Weights of a small GPT-style language model, trained from scratch on English Wikipedia: learned and rotary positions, no biases in attention or MLP.
MLP neurons of a small language model. Each row is named by its layer, matrix (gate and up: input weights) and neuron, and shows model dimensions 192-287. Each number is 128 + 24 x the weight over its row's rms, rounded and kept within 0 to 255. A neuron's up and down rows have the sign that makes its largest values positive.
After each neuron's rows, "fires after" lists the tokens most often just before its 100 highest values on Wikipedia text that the model never trained on. A number after a token or word is its count.

L8.gate423 [120 158 157  95 124 129 144 121 117 159 153 125  90  88 113  93  84 127  98 149 115 183 116  97 151 109 126  92 147 141 150  85 115 108 146 118 155 149 135 167 116  85 146  95  96 164 153 134 149 111 102 147 128 165 130  87 112 103 120  95 145 122 133 128  95 103 106 123 169 131 141 147 124 100 145 161 101 147 121 108 109 108 140 104 136 119 110  99 147 128 143 136 105 144 130 101]
L8.up423 [186 155 124 135 120  91 168 117 124 123 110 137 123 127  93 103 121 112  96 151 106  97 115 150 140  95 154 155 150 143  87 127 156 112 136 105 137 142 129 122 136 136  82 178 140 165 132  91 139 142 111 105 126 109 127 122 139 187 129 114  93 178  90 129 112 106 122 121 150 108 126 111 143 154 139 119 141  98 115 112 130 141 124 151 163 127  65 112 105 147 123 108 109 124  78  96]
fires after: "9" 54, "0" 41, "8" 5

L6.gate666 [145 103 151 161  98 161 142 144 118  99 109 112 149 121 128 121 140 131 140  98 103 133 130 100 139 128 128  91 110  88 115 104 120 121 149 138 141 125 132  63 107 146  88  83 129 149 135 115 104 106 131 165 136 139 151 120 106 112 125  87 107 118  84  92 111 110 158 131 144 156 146 130 118 138 142 142 111  96 154 106 175 111 166 112  90 121 134  82 140 145  94 135 100 109 135 105]
L6.up666 [175 149 125 112 132 134 122 144 120 134 133 103 170 160 176 148 114 130 119 123  82 179 142 121 117 107 191 164 118 178  93 153 135  90 131 150 152 121 134 109 156 118 104 151 125 128  48 104 112 152 185 118 111 148 131 147 147 130  97 126 106 128 117 135 127 153 126 157 127 110 136 122  75 158 127 118 101 156  93 139  95 133 152  96 149 130 171 105 142 116 120 134 140 116 127 148]
fires after: " " 42, "0" 24, " (" 9, "1" 6, "-" 5

L2.gate187 [114 118 125 124  79 129 107 134 156 178 112  92 121 127  93  99 147 109 117 105 100 122 177 126 164 102 101 140 108 125 143 161 143 120 103  99 112 105  96  89 135 143 132 143 130 157 144 156 123  79  78 162 140 143 111 132 136 171 162 127 107 108 122  77 129 121 125 107 133 132 158 149  75 103 138 139 148 165 153 125 139 121 103 125 119 146 155 172 135 131 126 152 113 106 137 102]
L2.up187 [139 119 180  82 113 121 207 141 120 144 107 123 159 114 142 110 123 143 106 112  95 187 143 109  76 154 139 143 109 147 135 125 140 118 139 109 105 104 140 117 108 168 102 129 110 135 128 158 142 163 131 131 120 113 128 111 124 117 180 124 150 118 106 136 134  97 127 145 129 123 123 127  94 165 120 144 189 120 132 159 142 114 121 122 159 147  94  97 134 153 127 156 150 129  63 102]
fires after: "1" 31, "0" 19, "9" 15, "8" 7, " " 5, "3" 4

L8.gate125 [140 113 141 150 127 140 102 205 158 158 108 112 108 128 122 125 125 108 114 158  84 132 152 123 152  70  87 175 116 143 113 116 122  89  88 133 141  95 128 109  93 139 102 109 102 128 117 133 126 119 157 167 149 108 116 129 116 117 148 124 129  95 114  84  90 101 176 160 114 181 159 110 139 137 180 129 153 215 122 159 111 111 119 161 147 160 125 115 122 144 137 122 101  92 123 114]
L8.up125 [152 128 124 162 130  97 100 143 143 105 144 144 125 132 143 156  94 125  92 125 123 129 105 116 145 177 139 107 108 155 190 143  99 108 160 150  98 140 128 164 134 103 133 126 132 193 145 128 157 103 166 127 194 100 123 119  82 123 156 156 152 131 151 106 116 118 118  67 125 144  92  87 121 155 161 131 141  93 134 141 104  83 104  83 121 155 103 151 133 114 131 111 140 115 118 142]
fires after: " " 38, "9" 19, "1" 14, "-" 6, "2" 5, "8" 4

L6.gate13 [147 122 124 132 133 140 118  92 126 120 143 136 149 107 121 106 114 132 130 107 118 111 144 112 128 115 141 137 162  96 128 144 126 155 107 111  95 124 122 105 130 122 143 102 108 144 157 162 128 140 135 164  83 189 127 102 135 101  96  92  80 142 142  72 111 104 131 156 114 145 163 105 160 148 129 160 148 146 158 104 144  92 143 133 107 158 132  76 128 132 105 153 110 134 145  88]
L6.up13 [151 134  82  95 127 126 106 152 132 114 141 119 102 125 145 142 146  97  90 133 119  92 131 132 133 133 102 150 113 131 169 180 101 118 136 101 151 144 167 135  89 124 148 130  68 102 135 167 149  93 112 122 115 157 105 140  94 128 119  89  74 148 172  97 155 119 158 152 156  90 159 130 101 131  88 130 137 114 139  92 117 151 137 142 146 116 138 133  95 166 167 123 162 152 140 144]
fires after: "1" 31, "0" 14, "2" 8, " " 8, " |" 8, "3" 7

L2.gate928 [135 150 122 109 108 197 142 126 191 159 143 115 115 149 141 146 146 124 129 140 122 164 113 122 153 127 137 133 109 139 173 115 135 151 123  73  84 136 121 103 152 115 198 165 128 145 124 158 147 128 155 126 110  72  87 140 149 110 154 156 142  92 127 165 149  64 129  99 166 116 137 170 124 115 125 153 155 155 137 141 113 130 102  46 128 130 169 136 135 146 116 134 139 134  97 158]
L2.up928 [142  93 129 131 126 209 195  95 145 139 150 118 100 114 119 136 124 161  99 132 157 121 119 153 141 141 149  99  92 175  98  90 115 170 136  88 154 141 130 108 136 114 149 168 119 119 167 135 155 109 148 123 104  97 115 151 111 117 138 157 130 176 121  86 123  64 112 129 132 124 120 139 159 132 166 160 132 114 134 136 136  91 164 127 125  95 151 124 150 118 112 142 108  88 112 172]
fires after: " " 67, "2" 20, "s" 4

L6.gate544 [188 147 141 143  88 120 107 142 133 130 114 108 135 149 166 126 151 111 125 147 128 151 134 113 159 124  69 125 107 165 126 124 117 130 165  86  77  96 135 120 122  91 152 107  92 136 164 154 129 125 153 148 110 146 155  98 147 165 144 113 150 145 104 115  99 134 112 150 123 113 126 133 162 146 144 163 164 184  91 124 153  78 152 124 162 125 105 114 178 124 132 139 137 101 103 104]
L6.up544 [164 164  97 141 142 117  97 174 129  98  96 120 124 116 151 156 150 114 152 142 156 160 130 119 136 153  75 129 113 138 140 141  99  78 128 143 144 136 112 100 118 103 126 163 120 137 139 135 136 120 127 133 154 115 136 119 125 168 150 133 153 124 103 130 140 160  94 144 158 103 165  85  82 132 129  88  99 154 114 150 122 104 166  98 170 105 125 102 153 162 142  86 152 122 126 130]
fires after: " " 39, " (" 23, " S" 4

L6.gate929 [110 133 163 181 105 133 130 155 121 122 103 113 145  98 131 135 133 126 130 162 142 130 129 154 114  88 134 104 124 173 149 124 116 150 114  61 111 140 134 146  97 158 115 100 128 151 152 139 130  85 138 134 129  99 127  65 100 153 157 160 166 112  87 111 105 105  73 148 139 126 155 107 126 108 152 136 153 129 144 122 125 101 115  92 128 136 121 100 131 140 106  97 138  91 160 114]
L6.up929 [129 112 193 111 113 139 117 138 114  73  88 115 116 129 163 158 138  98 139 143 135 109  86 158 179 140  83 142 120 109 164  83 149 144 162 150 139 104 175 150  92 152  98 180 146 102 132  88 131 138  90 121 157 119 100 161 161 155 159  96 136 130 138 127 142 138 121 157 110 150 161  99 110 108 148 108  72 128 107 114 126 116 177 108 127 133 130 169 127 122 105 131 143 109 106 142]
fires after: " " 54, "7" 17, "8" 7, "6" 7, "9" 6

L6.gate789 [165 163 115 139 170 148 116 153 126  97 113  85 101 108 129 111  93 143  91 136 123 140 104 124 111 157 106 140 135 148 146 118 134 101 147 154 134 172 162 119 107  99 103  85  72 162  88 131 116 123 115 178  77 178 151 108  92 124 141 105  99 168 124 132  79  92 121 134 169 120 134 109  99 102 162 136 105 171 140  83  95 142 179 147 101  65 131 102 119 104 132 114 119  99 138 124]
L6.up789 [112 160 118 110 147 149 136 153  88 126 147  97 114 127 128 138  97 127 102 121 107  94 132 109 115 118 108 116 107 113 112 147 158 152 165 156 119 128 151 125 126  87  81  97 103 171 124 141 175  90 111 130  93  99 137 117 115 125 139  87 127 127  76 161 118 117 162 157 177 137  71 121  77 106 172 165 103 106 129 129 102 102 153 142  90 103 100  78 160 171 107 155 143 105  75 157]
fires after: "0" 76, "9" 22

L2.gate612 [135 153 101 172 117  45 134 140 107  82 204 120 146 107 130 174 142 117 111 119 140 141 130 141 133  68 142 104 155 130 125 138 118 106 112 120 139 140 120 199 112 150 143 119  71 142 115 132 148 141  99 140 123 134 112 128 103 127  77 146  98 113 122 142 124 145 120 140 131 107 103 140 119  79 143 133  90 105  74 115  88 186 129 160  67 140 132 134 136 117 110 120 160 107 114 173]
L2.up612 [ 83 108 125 151 173 123 154  83 110  92 151 115 109 167 134 124 111 145 133 143 149 133 127 177 119 146 159 128 142 149 144 125 121 174 118 106 155 126 105 138 147 138 162 108 127  85 124 146 137 139  71 121 153 105 119 168 132 130 142 107 150  74 150 150 163 148 125  85 130 113 131 164  90 122  63 118 100 153  98 130  76 162 116 122 122 116 143 122 142 129 166 111 106 112 164 147]
fires after: "1" 27, "2" 14, "9" 11, "0" 8, "7" 5, " B" 5

L2.gate860 [112 140 107 110 126 116 130 103 117 139 119 129 115  94 142  88 161 145 119 185 100 148 104 145 101 118 107  90 163 142 130 116 164  92 121 112 135 114 141 153 112 137 135 145 148 128 149 137 118 132 121 154 158 121 120 113 142 124 167 162 133  88  95  79 105 140 129 126 145 121 159  95 140  85 138 144 113 133 158 114 146  91 144 184 136 144 120 137 159  82 133 124 156 107 120 113]
L2.up860 [119  77 115 120 154 142 146 168 122 151 157 154 135 122 147 175  89 135 172 101 157  73 133 117 142 161 156 136 110  91 183 112 108 129 129 138  83 147 124 120 133 153 160 133 149 102 127 113 106 115 128 122 104 135  94 120 125 121 145 144 109 149 124 142 133 112  76 138 129 129 125 143 128 128  94 136 165 132 100 112 134 123 129 129 132 142 100 125 127 123 117 146 121 131 136 114]
fires after: "4" 22, "5" 21, "8" 19, "7" 13, "2" 7

L7.gate145 [120 110 148 144 122 129 130 193 113 135  92 106 118 111 133 109 131 137 138 107 117 107 116 157  91 137 113 171 123 165 155 108 138 156 159 128 170 170 151 171 144 141 162 109 148  84 123 128 114 116 132 126 103 141  99  83 119 111 120 134 141 124 137 138 120 153 173  98 150 132  93 151 140 122 170 121 169 106 118 110 112  76 113 150 129 123 112 153 141 167 112 119 106 126  98 112]
L7.up145 [137  85 143 128 127 102 127 129 154  78 122 118  81  97 136 181 119 151 110  85 119 148 132 106 103  99 144 153  87 121  80 109 143 141  91  84 135 125 118 114 121  76 173  77 160 108 185 146 126 144 143 139 119 133 148 128 104 120  67  75 170 134 101 110 135 144 105 169 119 137 141 116 102 136  95 119 131 128 143 130 126 119 129 127 139 158 117  85 115 124  99 121 115 129 105 121]
fires after: "2" 25, "0" 21, "9" 20, " " 12, " the" 9

L2.gate89 [154 137 177 158 134 104 150 105  93 119 134 129 164  99  89 109 158 102 165 129 127 144 163 115 146 131 145  80 138 147 139 107 120  98 109 121 115 122 135 124  96 105 155  93 148 128 155 136 135 100 141 138 116 175 160 122 125 173 132 103 139 153  57 132 116 114 128 156 127 150 140 102 168 149 140 137 179 123 141 163 132  84 137 141  77 167 112 107 145 154 108 136 131 159 129 106]
L2.up89 [133 151 106 135 109 158 132 169 111 158  56 134 125 117 123  78 137  87 161 130 136 152 138 121 142 134 153  89 102 153 122 100 133 128  88 144 107  85 128 126 101 142 127 144 115 128  80 113 142 138 142  86 114 136 123 148 103 121 110 148 142 162 102 131 129 130 109 161 121 139 177 134 114 115 143  95  95 160 103 132 122 123 138 135 110 126 131  93 137  81 134 112 130 114 120 107]
fires after: " " 67

L8.gate296 [129 125 169 118 118 125 143 125 110 139 120 124 130 118 117  81 115 123  73 167 162 108 162 125  92 135 160 112 152 163 111 124 182 133 173 152 163 103 131 139  75 144 134 107 167 147 158 146 152 129 133 162 131 105 104 114  87 129 125 147 124 139 120 159 133 157 140 185 129 122 118 111 131 127 128 144 123 110  94 105 134 113 150 164 114 166 142 134 122  95 129 118 158 102 123  93]
L8.up296 [154 143 153 101 127  90 103 143 104 127  82 155 127 120 124 118 178 121 137  99 123  90 112 127 132 124 155 117 128 137 131 121 137 119 138 167  85 106 139 118  98 151 154 111  99 125 115 139 147 161 128 137 147 155  77 131 104 153 106  95 151 109 107 114 148 130  94 161 113 135 158 132 144 135 104 116 109 126 104 142 195 144 174 143 125 112 135  80 139 122 117 147 142 145 170  64]
fires after: " " 27, "6" 16, "9" 15, "7" 14, "8" 8, " |" 4

L2.gate305 [ 89 110 126 120 102 135 116 172 132 106 172 128 147  92 172 153 122 141 156  93 116 126  76 176  93 147 170 119 104 119 141 143 149 126  92 123 131 125  74 149 107 138 160 111 164 121 138 166 148  86 120 123 122  85  91 111 152 152 152 163 119 142 134 125 147 102 113 114 135 176 149 111 126 126  88 154 127 102  73 131 104 123 121 122 112 120 161 135 114 131 100 112 117 115  88 124]
L2.up305 [136 131 166 124 142 138 139 108 153 148 134 130 172 122  94 104  93 101 139 120 110 126 122 142 120 146 123 165 123 134 100 109 109 148  91 127 100  96 147 125 105 147 105 106 140 146 115 120 144 116 132 153 127 107 149 149 128 123 137 171 138 163 129  66 118 111 113 156 148 131 139 127 171 136 131 133 101 125 151 103  92 130 132  99  99  96 123 132  99 115 134 193 149 112 161 142]
fires after: " " 100

L2.gate457 [131  89 101 111 140  81  89 160 121  71 108 125 127 132 141  99 164 140 134 178 109 140 139 124 134 114 104 121 166 137 139 121 104 146 142 112 120 159 138 155 145 124 137 113 113 108 145 153 139 111  88 156  70 118 130 150 130 135 134  82 123 140 147 165 118 154 108 109 153 158 144 102 152 129 117 137 163 118 112 124 158 154 155 130 145 156 106 118 177 133 165 122 157 137 131 145]
L2.up457 [140 129 157 132  79 119 122 156 142 126 131 141 139 132 119 107 135 127 161 149 145 143 132 139 128 105 133 150 141 185 110 125  83 105 164  90 155 118 179 139  93 162 146  95 120  97 116 150 142 167 106 128 146  81 125 105 118 111 137 139 139 101 131 166 104 115 122 199 128 164 135 135  98 158 133 122 139 131 115 167 141 116 115 131 128 139 114 131 132 160 109 161 177 121  80 132]
fires after: "2" 38, "1" 15, "9" 11, "0" 8, "6" 8, "–" 8

L2.gate312 [146  87 145 140 126  96 136 131 122 144 139  99 105  82 142 102 122  96 111 188  94 106 147 152 123 130 126 131 140 145 143 108 102 111 135 101 147 159 102 132 114 116  93 129 163 128 171 154 151 134 104 179 134 168 154 110 163 117 133 157 147  55 130 168  93 108 150 157 129 120  98 144 102 143 136 116 125 158 185 133 134 112 167 150 127 137 106 105 150 174 128 156 134  94  96  75]
L2.up312 [109 136 128 117 137  81 147 165 121 121 102 139 145 175 131 163  90  94  97 155 136 121 149 122 129  85 125 133 107 161 163 165 132 146 181 144  92 145 166  93 121 142 204 127 126 169 138  90 138 122 136 127 129 116 145 120 129 161 173 124 119 123 177 174 124 139 129 100 176 115 161 113 155 101 130 161 125 141 158 108 150 148 156 155 125 112 134 162 131 124 140 120 153 158 123 109]
fires after: "\n" 34, "8" 23, "5" 5, "s" 4

L8.gate154 [148 124 122 143 116 129 136 145 100 122 139 113 142 101 123  97 108 131 134 128 117 175  97 111 156 145 162 157 113 142 138 136 104 100 127 124 152 148 117 170 107 139  94  50 122 144 121 124 171 105 125 185 109 129 126  86 138  98 111 122  98 121 134 101 114 103 111 130 146 123 133 105 174  93 123 175  88 164 141 108 157 133 148 137  97 115 168 101 132  95 130 110 111 105 101 118]
L8.up154 [112 136 128 134 159  88 125 117 111 119 173 106 131 154 148 116 129 109 131 108 122 164 163 147 179 105 111 150 123 182 117 165 133 108 114 174 120 129 101 132 117 119  70 126 131 158 119  95 123 131 137 127 120 136 119 106 126 158 139 134 109 131  89 158 113 111 162 122 145 108 100  99 123 116 115 152 129 148  91 121 151 165 133 118 125 142  94 127 112  86 117 147 123 119 147 179]
fires after: "0" 34, "2" 22, "9" 7, "-" 7, " " 6, " (" 6

L2.gate79 [ 99 138 100 125 141 165 117 148 103 141 117 153  79 149 153 126 108 134 122 137 144 164 134 109 103 148 128 131 102  92 112  75 124 122 138 116 118 134  68  71 122 127 128 111 111 143 122 117 164 121 156 153  92 145 131 101 102 123 133 157 145 121  99 141 112 110 127 133 115  94 135 129 117 124 126 127 107 139 139 194 132 129 117 156 179 126 136  81 106 142 126 123 109 125 114 143]
L2.up79 [145 117 119 135 116 139 114 140  89 170 109 142 136 113 121 158  87 136 145 128 171 106 199  97 102 161 107 161 156 123 116 159 100 112 143 148 141 111 151 125 145 146 104 102 142 132 110 143 134 110 130  93 104 141  99 146 145 105 120 169 112 141 143 125 110 122 149 130 122 117 113  86 137 131 122 106  91 100 147 112 158 132 115 130 123 146 157  91 105 159  86 185 169 131 120 145]
fires after: "2" 45, "." 21, "9" 10, "3" 8, "6" 7, "7" 6

L8.gate47 [161 136 127 123 101 145 148 133  95 130 159 118  97  92 144 133 117 123 147 110 132 153 134 141 144 167 157 150 131 108 116 155 127 140  82  92 110 153 107 119 118 147  93 118 102 148 111 142 182 125 170 100 142 107 151  59 186 106  82 122 121 170 111  95 156  89 150 100 159 123 136 113 161 102  98 159  98 116  98 124 156 147 147 112 104 105 143 109  94 156 125 154 132 135 104 137]
L8.up47 [141 102 104 167 135 136 117 156 101 138 144 103 113 146  90 128 113 182 117 144 124 131 143 127 134 130 122 145 147 172 134 146 149 165 133 108 107 127  88 109 132 148  68 147 130 127 119  97 161 105 162 144 143 137 166  68 188 120 111 109 122 146 114 120 104 111 116 126 110 149 106 115 122 111 108 150 111 154 137 160 132 103 122  94 108 130 122 123 136 127 119 142 114 127 124 138]
fires after: "9" 53, "0" 20, "2" 10, " (" 7

L15.gate420 [135 121 117 179 128 132 115 150 112 106  98 121 162 106 173  88 122 147 141 118 104 126  93 135 128 142 125 123 143 154 110  99 110 113 125 136 119 137  71  92 132  86 118 102 132 134 151 179 142 105 123 138 155 138 145 142 104 148 111 153 124 123 159 181  92  87 143 141 128 112 143 128  83 116 139 155 135 134 148 103  96 106 119  57 121 112 119  91 135 106 140 141 128 130  94  91]
L15.up420 [107 126 171  82 113 147 121 123  64 130 127 109 134 125 173  94 113 144 111 107 126 100 120 134 109 128 126 128 134 173  96 103  99 157 137 135 139 146  93 113 145 139 185 109 123 156 100 123 150 148  81 150 123  55 106 116  96 152 139 124 142 137 153 111 114  95 127 133 145  99 154 124  97 107 114 141  98 164 127  83 121 129 162 131 140 123 142 143 117 146  84 109 151 135 140  99]
fires after: "2" 20, "9" 19, "1" 16, "–" 11, "0" 9, " " 9

L6.gate45 [144 123 113 147 117 111 143  95 134 155 114 107 161  97  99 118 141  99 129 135 113 202 138 114 152 138 126 122  94 173 161 111 120 163 143  94 139 118 116 107 120 154 119 104 140 151 142 163 147  53 144 144 119 127 117 107 156 178 128 113 137 148 115  96 154 135 148 124 146 169 130 115 185  94 176 147 113 124 134 128 159 103 108 144 133 126  99 133 134 153 146 166 104 112 128 139]
L6.up45 [130 127 135 160 147 169 156 102 113 112 172 132 167 176 129  96 161 155 149 118 139  89 156  91 108 133 133 152  95  81 117 104  99 152 123 123 153 135 145 142 128 133 103  71 114 123  97 123 175 140 144 138 172 172 159 144 120 109 155 158 123 142 140 133 127 139  90 138 137  97 106 139 154 134 119 164 142 147 132 121 123 117 109  89  79  80 144  93 134 118 121 135 131 158 168 136]
fires after: " " 80, " (" 8

L15.gate175 [153 122 151 123 123 147 119 129 114 134 117 137 139  99  89 125 147 150 100 115 143 139 153 123 112 158 101 120 159 123 149 126 139 138 119  90 158 161 139  97 107 140 124 116 150 147 157 161 114 104 122 142 187 111 164 148 148 148 118 144 105  77 113 129  71 109  86 158 147 119 170 147 112  98 120 152 142 146 149 147 142 146 130 171 157 142 108 148 143 100 130 125  91  89  83  96]
L15.up175 [148 136 118 161 167 126  96 118 122 137 141 148 133 141 124 179 137 114 145  93 134 147 142 130 156 142 138 141 139 119 132 128 100 132 145 150 126 150 176 106 127 164 154 121  95 105 163 121 132 177 162 158  95 129 144 150 113  88 101 137 149 154 100 156 105  91 112 107 110 140 123 159 148 151 157 163 161  92 165 133  96 144  99 131 152 109 110 115 144 139 132 151 148 105 140 111]
fires after: "," 46, " |" 12, "2" 8, "1" 6, "8" 5

L6.gate685 [119 149  96 129 102 160 102 127 112 116  71 122 114 160 125 118 116 134 142 140 103 179 133 126 139 153 114 122 138 143 110 114 105 127 121 130 145 121  97 127 114 124 148  93 142 185 119 134 178  93 156 154 125 142  89 111 111 111 187 134 118 105 142 108 138 168 128 126 111 116 112 127 123 132 145 184 132 155 171 150 162  96 134 156 133 120 125 109 127 133 111 162 108  57 126 102]
L6.up685 [128 127 152 117 146 110  80 149 147 171 151 112 109 184 131 113 114 143 123 127 117 133 147 104 150  92 168 148 114 130 162 158  81 185 156 181 167 121 140 103 136 118 116 127 128 109 103 130 131 144 113 126 128 151 126 129 118 100  99 101 118 135 132 173  86 156 145 149 132 142 120 154 152 146  87 130  81 115 141 108 113 119 144 112 116 136 127  89 137 140 114 110 133 151 141 183]
fires after: " " 66, "." 4

L2.gate774 [ 94  77 132 136 125 125 107 158 110 155 116 120 122 146 109 105 127 147 136 170 138 117 110  63 164 154 146 121 114 123 131 141  94 170 125  91 112 117  71 104 130 163 164 127 150 129 182 202 152 109  97 148 120 135 118  85 137 158 149 109 119 154 132 130 119 102 122 125 118 136 160 121 133 136 103 153 140 175 124 109 142 109 145  82 113 145 141 172 161 129 110 152 131 131 103 116]
L2.up774 [149 100 168 171 118 122 135 117 101 137 117 119 160 106 117  89 122 164 139 119 134 154 116 133 105 134 173 153 130 157  83 120  97 165 135  90 120 122 174 139 143 154 108 144 108 169 134 131 133 110  99 102 122  53  90 111 150 164 100 131 136 135 143 108 139  98 141 171 130 156 146 114 138 175 163 164  79 125 123 143 122 152 135 127 119 154 161 158 115 134 107 156 163 104 141 156]
fires after: " " 67, "1" 24

L8.gate726 [107 120 132 139 119 111 144 111 102 157 158 121 106 103 131 135 125 150 123 129 106  91 127 171 111  90 124 109  96 133 174 119 148 109 125 134 138 163 165 149 127 164 134 144 148  95 176 163 175 179 112 154 166 114 191 140 116  89 149 117 109  90 160 116  82 124 120 125 135 170 111 169 166 142  95 153  82 165 131 140 144 119 125 128 155  99 130 158 133 111  80 172 135  81 117 124]
L8.up726 [ 96 101 104 141 108 143 129 204 148  91 138 167 173 128  77 121 161 106 111 130 136 131 135 144  96 147 134 163 158 170 101 159 119 125 155  88 126 120 132 117 143 134 110 144 135  91 131 102 156 104 102 146 141 113 174 123  94 132 146 107 144 120 112 123 145  96 123  85 120 109 110 125 152  75 128 159  83 156 108 101 153 174  74 136 185 102 137 108 136  97 159 142 104 123 128  99]
fires after: "\n" 33, ")" 11, " " 9, " (" 5, "5" 5

L2.gate223 [156 108 157  80 105  99 128 106 130 111 119 156 164  82 141 123 149 128 121 155 125 143  96 163  97  91 138 129 163 135 147 130 135  99 124  96 159 122 135 153  71 110 145 128 164 158 184 152 104 155 149 179 151 144 151 106 119 123 113 117 154 114  56 119 124 153 114 126 125 115 109 171 135  67 128 112 149 116 144 126 144 143 144 138 126 174 109 122 105 113 153 173 112  91 174 126]
L2.up223 [137 115 182 194 153 124 164 138 130 101 171 102 152 127 110 152 146  93 150 109 117 101 132 129 198 120 130 134 123 166 128 114  89 132 116 134 151 143 147 101 112 164 156 114 115 125 141 102 159 138 126 152 110 111  81 118 136 139 113 125 152  96 123 175 146 158 119 193 133 141 118 146 104 118 146 121 118  73 146 130 108 163 118 106 101 168 100 151 126 155 101 169 155 117 138 126]
fires after: "7" 50, "8" 23, "4" 13, "9" 11

L13.gate655 [112 139 104 124 111 116 144  86 121 116 132 115 142 143 177 139 160 122 102 130  93 173 105 133  87  77 136 138 106 184 117  53 162  92 106 106 115 119 176 135  80 142 110 117 107 130 104 145 149 115 127 158 125 117  98 132 123 112 132 114 155 142 105 112 127 117 155 154 135 168 105 138  70 121 116 127 151 146 100 171 141 127 113 139 118 128 131 135 141 143 100 115 142 135 104 116]
L13.up655 [142 171 118 107 107  63 120 139 140 130 125  94 110  81 173 178 155 135 138 106 167  87 125 141 127 126 122 120 142 133 150 146 127 104 130 144  92 163 138 173 116 110 148 145 132 149 125  86 104 139 139 136  91 153 116 150 115 144  85 113 150 162  91 127 118 104 107 138 166 139 179 161 126  93  91 159 140  99 140 127 107 124 134 122 124 104 117  99  94 134  53 144 143 144 120 103]
fires after: " |" 56, "4" 9, "3" 7, " " 6, "6" 5, "5" 4

L15.gate305 [130  78 146 115  92 143 135 123 125 136 162 171 122 132 141 156 160 114 134 157 116 136 121 119  65  89 136 111 135 128 137  93 104 126 133 118 136 142 127 149 140 124 140 113 136 128 116  88 156  86 109 143  98 108 106  99  47 157 128 129 100 117 153 127 134 145 110 116 153 115 134 120 100 114 129 136 129  94  99 138 125 120 168 179 125 135 117 106 147 148 115 120 143 144 125 127]
L15.up305 [114 110 193 136 137 102 124  98 121 121 128 159 105 163 153 151 102 142 134 123 125 140 170 119  86 156 136 116 133 115 126 136 144 145 137 109 159  98 120 111 159 123 193 105 165 118 150 114 100 133 154 121 112 108 162 143 136 102 101 109 159 142 143 169 149 133 102 144 141 132 161  91  61 119 123 127  96 132 172 109 108 128 150 170 136 106 145 119 114 134 150 151 125 135 149 123]
fires after: "8" 16, "9" 15, "2" 12, "0" 10, "5" 7, "7" 7

L7.gate837 [138 145 198 123 124 132 123 142 160 144 136 140 144  93 157 101 113 127 135 143 115 155 158 112 117 168 137 132 126 118 132 124 114 142 100 117 139 138 181 147 119 145 144 107 124 167 127 133 177 130 129 159  98 113 110 116 120 131 123 108 108 143  91 133  68 146 144 126 153 151 143 128 139  85 124 137  90 167 129 108 136 123 165  94 121 161 130 138 162 147  87 126 137 117 135  91]
L7.up837 [119 156 137 136 122 131 130 116 133 143 154 106 149 108  76 115 100 129 130 110 105 142 116 132 145 141 135 136 112 153 105 159 107 132 148 121 126 101 125 134 154 151 100 146 108 144 108  96 191  85 105 126 121 136 103  99 124 143 131 104 107 135 134 131 136  63 149 158 133 136 123  80 104 115 121  96 133 120 103 120 111 124 105 126 124 127  89 110  93 160 142 138 149 110 103 124]
fires after: "9" 23, "0" 18, "8" 15, " " 14, "5" 6

L15.gate68 [124 121 155 100 119 148 110 129 151 158 113 155 167 114 178 130 116 160 144 179 120 172 141 134 133 169 134 147 103 130 151 135  92 112 148 114 124 156 161 141 116 120 121 110  81 154 128 119 139 140 144 164 111 148 123 118 154 124 160 126 146  90 148 167 142 144 154 148 109 122 167 115 104 140 132 186  69 139 136 161  94 131 113 143  83 126 126 106 108 134  82 178 125 102 158 127]
L15.up68 [ 81 143 154  89 128 136 111 187  96  90 113 130 158 146 185 115 170 109 106 155 119 134 127 147 107 137 139 143 114  76 148 122 139 129 142 162 134 114 140 105  96 125  85 139 164 134 100  81  89 132  95 104 121 148 103 103 109 150  98 132 153 133 136 179 148 135 127 157 127  90 162 135 143 150  95 147 123  98  93 140  95 108  89 173 105  87  95 140 129 135 112 163 155 142 158 138]
fires after: "2" 81, "." 4, "0" 4

L15.gate788 [135  99 134 140 129  81 145 145 148 131 136 124 119 151 157 123 159 113 146 123  99 118 154 135 127 130 160 151 123 123 162 125 113  96 137 140 176 147 103 158 130 112 141 100 107 139 111 111 117 118 151 162 131 135 104  80 101 162 107 174 102 146 133 123 106  88 146  98 168 133 118 123 119 123 140 134 124  84 131 130 141 152 133 170 100 116 161 124 142 116 132 117 134 144 144 166]
L15.up788 [119 101 119 168 166 150 120 114 118 132 142 122 122 102 130 174 131 134 124 120 158 126 143 161 112 100 120  65 107 120 132 130 100 108 117 146 131 110 142 133 141  89 134 114 147 179 126 110  81 132 127 123 125 115 145 165 121 109 113 158  87 115 114 154 124 135 110  69 172  97 153 144 122 116 109 167 132  96 135 134 120 130 105 141 159 111 139 145 137 139 135 112 103 134 164 184]
fires after: "0" 20, "1" 15, "8" 10, "5" 9, "9" 8, "2" 7